config.toml
head_dim = 32
vocab_size = 19531
norm_eps = 1e-06
qk_norm = false
init_std_o = 0.0066
init_std_up = 0.0309
beta1 = 0.95
decay_shape = "linear"
seq_len = 512
MLP neurons of a small language model. Each row is named by its layer, matrix (up: input weights; down: output weights) and neuron, and shows model dimensions 448-543. Each number is 500 + 25 x the weight over its row's rms, rounded and kept within 0 to 999. Numbers have three digits each.
After each neuron's rows, "fires in" lists the words (lower case) most often at its 100 highest values on Wikipedia text that the model never trained on; "raises" lists the tokens whose logits its output raises most directly, leaving later layers aside.

L7.up189:492483510478464462517472522493529478516530514538512518548510479532491504489482460508504485496469483490491541513497465491505535516470508512459491513514480488510466472499510506473496521469505486511507534493479507514529507477494458517502499523552494521513505546553479503515504476507499566458
L7.down189:474503493467495504554510527505485475489498539475467490504495443525494496512471550498505527463481463506464503519491501507452512518516467485484509507484442534505484539469498457527515451476494525527500487482483495504519469513468507512555500480475496481507484543513526487519524528531507499453
fires in: "the", "has", "have", "had"
raises: " following", "ient", " same", "uted", " issued"

L5.up1807:493537465461464476528490519509484455509515525517528467551520545507512457485527505496538496477505521459497491521485498496505495492545540525479474510526505469519514486504496544526471511523487526482493498510508469515509540514499502463507494524509490513504463543494488480508500527475481538504
L5.down1807:520473544459507451485519468510534524463522510475487494473494480505501490534544509507520511511517462519533460548553496497511503475504455464515497460512462507506507535489497519503517519484517482529500526465456533539476520487510496515509547487436510540463528484517523464446481516513511486481
fires in: "to"
raises: " focus", " prevent", " start", " create", " support"

L7.up1932:488526530500511537517531551498442533516498522536486511527450483537507426502505517511477517513513481503545470501496499479432506517513502482557557523507528483515496562506495522505487493531451495487496520492529497500511489483502480463465521532527487490522509515506449536498470528498459496513
L7.down1932:509501467478505476519514459550454513513497520541498521490483481499501490474521535471530504459514448477500530463543534531526499504514577542480527495510468473520473495503537456540498502488475532475535473439520548510470506495485503467481497509516479510513491492511458549496509499525518478468
fires in: "was", "is", "were", "are", "to", "been"
raises: " be", " need", " arrang", " exist", " being"

L7.up1902:494475485476528518509519480544499504540489481543489517513499480504515513561503482515496479510485500490484499504483524514481497478479498453553504495454505469487481480528542490536529505538489533490480514523520486540485500504455509498491462510527461475522505473480509477532457495490483513509
L7.down1902:503439466569518531497542480520508490461523502476508485490528476543549455493505522501473522483419481506470521506490493484482510481504518526474501481493479478482505492534502508485504515510524501489516502491518498522471471472499488467472483512514490519546480534456516511464485522509457478482
fires in: "the"
raises: "olog", "res", "ological", "ta", "ology"

L5.up634:480499493539524503418508508490519514504516512474497492527467503482495533510485509483540513511511487496530516528509510497503497530543450527525463570521511481513536519446501480504514572528482448502522556525522479514494439505468484544480524542509498494511493519531481504491516512524547481490
L5.down634:490467556505484500484538490491557533543497482518503482498504477505462522540497485475516453492502448492497506497544514528505512508504491461441468523469480483536515501537520469481490494483496464482547495485559521486487473540508511505500501472479506485484488491484481475481491492489529520546
fires in: "after", "by", "without", "despite", "thus"
raises: " previously", " sharing", "g", " providing", " leaving"

L7.up1626:453479475487527536485467510519476500501480491550496473548515502541459524497541494495486479487487504461484508455567502529504495482475495470525477470530541519493494486537503487519482490549506542463470521513532525524483517533470534488487498489527502511490483506500510533489544518503495486476
L7.down1626:446474505515513527460506529488454473493533532513469525548495498479515506495519501532487514449450483496494520464561491497491533504538503505520491514499496525527497500512528535509487463506493524470487448477480479478511494547524507473508495507488491491532485498505494529492504516491512478481
fires in: "west", "south", "central", "east", "north"
raises: " Asian", " African", " Tim", " American", " European"

L7.up2096:484480473525538483487483516451462504538540519492501488526501541489530526513482498498509498522478503484532471448418505479527495473466495509454523492484467491499450447521498518478536538474525493488464523519519521554493447483487506458531564474477471530519500512481505502485474526497514490502
L7.down2096:486515494501530480513497500515491464511527518511500493500527530493516441502503469494517527475474520572499496511513533497490551527488458524473499478501539533501514506518477508515470498522549505443499467459501488436519542527501516501470511506508483510478473523537531458510492499489523468497
fires in: "in"
raises: "fer", "clus", "ject", "el", "ater"

L5.up970:481467504472516552520540501498512465525467512548525506488505507544546521438540483553510485519550531480537506479457499458464484543541486469537528533511522507518485510508481477467494490534498511513481567500516491529523520470526501497456514503501513467502501478508482526503472485523465468501
L5.down970:503513541435479502522490522526519513469485478533488511507497523508499494517513530484498554517497507475500505506440519463488455539517483503496487491529512447526478511499495507484526520441473553502508426465536540557501537523504532454452497486537484498476519511539516515508495506482513510499
fires in: "also", "was", "were", "are", "is"
raises: " circ", " present,", " report", " scatter", " shown"

L5.up1492:503484490488475510492483512523508457493521501483478499485519461511454538485479532529458488467495485502442516517456508464497460530516533474511512468492546537501496498531544505515533502511497499534480519505520469527479505472555491503502543528484507470513486463462530535477477503507547497502
L5.down1492:493494477496470512501498496514477556510478509514498501540500469440459546525483492485510493483497450502467526516470527486514480473494506526518538465504474488521494476515518477537513537530456476472543501507532511487448530500511477490507490510495423516464517514484469479515496499510495497486
fires in: "the", "a", "same", "that", "an", "s"
raises: " times", " times,", " rate", " time", " least"

L5.up1986:484511481526492471498473501486551501524469477514513463521500484507457496487505531476495530485485485469510538446472496505515429554512522491432500483493526519466539458508517492534491503478489546508517502511496474547506467529500499468456494507491477527481517469489507529463444495492481492522
L5.down1986:491530504507488439504456543518504472506490500500500511472442493498520463484485529470502524506553487477514490542456501503480476474521547505518491532526504494526519494488476506510501560548516512497564557526503490478513506492511460455550483463495530501506471472532507527528519467482481481469
fires in: "of", "the"
raises: " whom", " which", " whose", " course", " where"

L7.up927:524486496493496493503465486480492490502502459483501517528538495535496458548520453511527533496507511511522516509457492552501486525497515467506461487525479498480498484489461468496532489511518494501483489466504499532516476528460523517531476518481498542503539487523516538525494495516524549500
L7.down927:488512504521475502500507489546511487455489497464469494458502452507516499500480542506493506512448507500518548509500528516501525495542514495534523483478507500530498514496537528486492484467518528481520532498506530491509520486513534471504503475464513466495469475488495461485513541526502471533
fires in: "a", "one", "and", "of", "well"
raises: " who", " which", " where", " how", " whose"

L7.up415:499491472496507484489472485533491494461472511508476475514459516489532498496518468529483485435463521493515480500499480464487477507433510495475485527469459512501495441472504472495509462531485518504536514536477508548469455465538495558464466478472528496556487514472518514509505497500472487485
L7.down415:497510521519474511515476475535537520514512497532493510483524466481524492527486482523474481471434509529530507487481540516476482475442483476484512470455476518509499504493513537474493448459492486504529479485491522476492469508488479475487479513513498475455456521521536494495508530493521538535
fires in: "the"
raises: " first", " largest", " fourth", " fifth", " start"

L5.up146:471526456471555479494540521507475530515484491461478493519524467483548559489541486497552489490525560463505527509548498551537495504490516456514499485506552529495483479498525540489504485493505496500526506514465497511471465522477527479459515463515501504507484514507488555515498495557518505483
L5.down146:509542517495519493533491504526521499489508525538522516480468505461501526512525469492535530500479500519507554522505497470482514489476489551532504505477495528477508529509537492450528459517452460526475492481524488477462531517497518466517468541463499466519484487502502510477536520500502448501
fires in: "south", "north"
raises: "amp", "umb", " Korean", " American", " Vietnam"

L7.up1960:537539514499517490489576462507507506530490489475535457511510539467498504486484456521474513430499531495511486481507519503488532496458478480524490508476529512475520503504461528508501512481491469519493480450474515458494474503462555445496503526483480506496511458497494490505519539465502489510
L7.down1960:459520518539488457503475476512520497472522548522557475517475504510535539481523471539546495548478495452511459500480504472512491518484523487513504505508556476492498500508490482490478485513497478489495487530510502517473485511527504490511485516504478511506468506517480520501494529505500485482
fires in: "as"
raises: " such", " a", " recently", " an", " famous"

L7.up474:502483450485489514497518489493538501508454491477489513449505484497498532509564538483478490484514511526493512489509492470499433510473481494522481529463513499572526526516490532520471498532532527499467516519514472520448458488466471512481438528522502548525513514486489524480517531471513507496
L7.down474:490493523488496503541493520530501526487552537510471519513489452425498480511487485522520492507481523494492521476474537538475480500536514467495509527476537558506497529498541501458522501488495487529520506545487480493527494541484513513507514473501470521536535496524531473523499513525506530509
fires in: "had", "also", "has", "have", "ve", "never"
raises: " met", " designed", " directed", " founded", " coached"

L7.up1543:529537495536487484467530498529547492522526508476479477527528488542520488447504511478493508475440505478476489446497490498494477496488520507504546537534490536493536510547500478516479483489525540513483475505483539475495493461474484495483468501499487513523477490520519525510512493522478497519
L7.down1543:530488502485496569538511442510571519534546533455505513456517470514474494570494467469489487492493520517505496475489503474533494520493517543511530471483475537503520483432435574544496501470526527507491508521490495513508528483531478480468475510471501504479500527514521511469484470520477500510
fires in: "the", "on", "at", "wrinkled", "and"
raises: " rear", "ood", " right", " top", "arn"

L7.up613:513489482493456521484486509489516526491481555449491490513508461507484527479510478522493509498474516478480552549477510447508516508461502488453507484455549533526523548468543472506516497523515499474496474544488490499494494445520539505486539527485502474503499506462536512483524482442511518484
L7.down613:507528475506469509495486510520501489508505486503489523525512444468513506550471490481499484517447545495478519505493549500522520473480464511494509485484494442510526465484538528501459537498486545492490514474543537495442522509508507470513484511530471509514530501568490501554555532524494540520
fires in: "the", "that"
raises: " time.", " time", " time,", " conclusion", " start"

L7.up1545:507490532487532519517486488487486459481558524474536492497460514473541510503497512516518481480511534488482518474470468475505482469505502503495488504493480483544504490489517466502512495476499490504535543516506484481496525529487468472486487513488486508556510506478463503526480486505468498492
L7.down1545:482475496517551475488479482493504468500508470514469520482512525491509511483510520510474499539485523473445539520477491493526489523504513493518519451442552523494497483496515520519509470537532518522524546487519502502517510556484506487497534516543552490509510463508525469486506499514479501498
fires in: "first", "ve", "world"
raises: " time,", " time", " time.", " African", " factor"

L7.up1201:545462517529490479438487521510486470519528542429530459511447476506537526495531473521459534482509485466503528486477524475531550523466474469499500486498476556486485507485488518532499435485477516570499486491495514507518482484509459459508502460488477531509450508487505499509484507492471492477
L7.down1201:454526508480494460498547523485508465469527522545505520467482523477482578550507491504477514507512475523493494515466452513504458489519489487463521501530470500528523526526491486525472480439480509508483476500532491542496480510487518499483474499479537499484556475487499459525461497463473519503
fires in: "with", "by", "of", "to", "at"
raises: " it,", " them,", " another", " them", " it."

L7.up280:500533523494514482505480529458492426523540534507523575515498474536474501509483568509496523468489468505525498525535479499538486514508495472474474517465487490497499460473466514518465508501534497517516509484503502518519505482517492547489552504470534484489463496508510462457517510495522464515
L7.down280:505541494462530466515467492513477505497470520499497534501534481500437506472489531536538539476456487494494524516507493537486511504527515481450493501511515475477486456511502538478456476482533538504536505497512548479511518512514500501473487500525525482499482514469499531538512517485531506489
fires in: "the", "of", "his", "their", "its"
raises: " territory", " estate", " surrounding", " land", " est"

L7.up2136:468520504531503529505490491510485504487474509475483480495443517484463506514526451521507521490533514536470522457528498464462507519480562521510472562473463493516472501461534469492538546504481498493505479478528480518519478463496480549554511486482479487490512470506496500497477522531510480521
L7.down2136:478476513541503512491513506499461519495498485475500511482487506542512460477493455504493508506525484503542525491486497499490511469496505510500503513477502536460483517520479468502459522561563506523481448518518499476445498476462517494498474483453499482524510547536450463447493454499531483510
fires in: "in", "that", "same", "later", "the", "following"
raises: " year.", " year,", " year", " Died:", " season."

L5.up987:481417517517533453479530488542463497500525496501473522512525460506492479483495495462520491526458508516502537519505478503516498510455510468512497487456520505536471473488504487521471493462500506460479537457473462515539522500478506478508489467495481529489495507497488515492509518511496526512
L5.down987:526533462489472529505506496450509507524432465498546520546470511483507523539490504530529507491469501501487464508523507493483509530466509460524509525545520534492511511495485474492460487553476542492495553508533468483489476493484507504477487492483480512477538448489491532458501512470523505486
fires in: "of", "for", "to", "at", "in", "a"
raises: " another", " a", " someone", " candidates", " an"

L7.up385:492507514490447480493485497546485494536508558542497499537476484554493540446550498463536482489516504498517483509525506474484455475538509503528509501533463493535509498494455475502506480533540537463516491545519504464514464477491483472495469516520516469480522499498510525538450553495517498543
L7.down385:534532473500501483471478467514531525487499535469496470504513477517528465482534503517451462497519475530464455505482435505469486571523524518489498482542444475502501512519504491533488503466497489513490529510490493525515489532466509449438496487471528511501538465470451479482479515492487522524
fires in: "to"
raises: " form", " create", " map", " become", " an"

L7.up1890:466490499522477495510484513466497530487475517495488524501506520502546509470450502485477478504465517443524500497491488473487452508479505494509484508525482492467539484474524478479508480496456467477481468500498472466536480478463451547510522504485515510494507487482470489482478482499457467498
L7.down1890:527526505570492496476516488478478530513526507464500511526497450525519485506478482523492521507521489484494442503500505500507508481510474487510527503483535528527516472447534511440497480477516483549501478521555511503535506485529520470462490530502527490492487515500538503509486533523495512520
fires in: "after", "his", "before", "until", "of"
raises: " II", " II,", " III", " IV", " V."

L7.up733:498509465502501565500554494516508478470511550510525518541506519470505482499480457507465518481510538460525482480452541487503495524520566531473525462495487454527497505465441543523509497494501445495495502510517500542492490501531533530499508518499529545505486537511454440452504488498546518485
L7.down733:489487512433495529492501487496502524524511510508482506466519514502536522424489513525488471493499488496459475508469476525509481542471487503527511515514502494490478496504487490527507460500455473433517484519499525509511528500478525528499476462508515474498500492463514486488508533472525487484
fires in: "in", "the", "since", "as", "between"
raises: " 185", " 184", " 188", " 189", " 190"

L7.up2285:477504492500479504506483477515503504508482491576503486517476518508485486522478501489457512512522418503485495463479514491488539519481464487521495472498509504467480479484492504481510538483523504470506502463522489513517499488496508510505515502483498513501510470513500452485501467513479514474
L7.down2285:494530481511500532498458461532497470479488503525485464454434476494497509513517536487529518510542488528494507506529505461491495487543492480483482541520511540511518505545496444464524499484463527527501507513515469503493472517521520469464488523512504523470494506479525499504505492483486500481
fires in: "of", "and", "became"
raises: " its", " his", " their", " the", " her"

L7.up569:521515525495511508494519496486539507493518473520493531469498528488484515467505512526500440553487550468515509568535504507477464496455495495481485515530500486550532520505512511496501524492491491494534493488521505486472510526515509504491464486510520507529474505485509481503508457494459463459
L7.down569:501459463475509502517499507492523553516506518496476490490498490519480562480532538523517543503466529476500476498491491478446495463530519492508484457556530502525505440495511508523481434501467485491454478507498553501493488497547493491529509494467494479524519471502509516493475511489520476474
fires in: "the", "its", "his", "their"
raises: " way", "ik", "ike", "n,", "wart"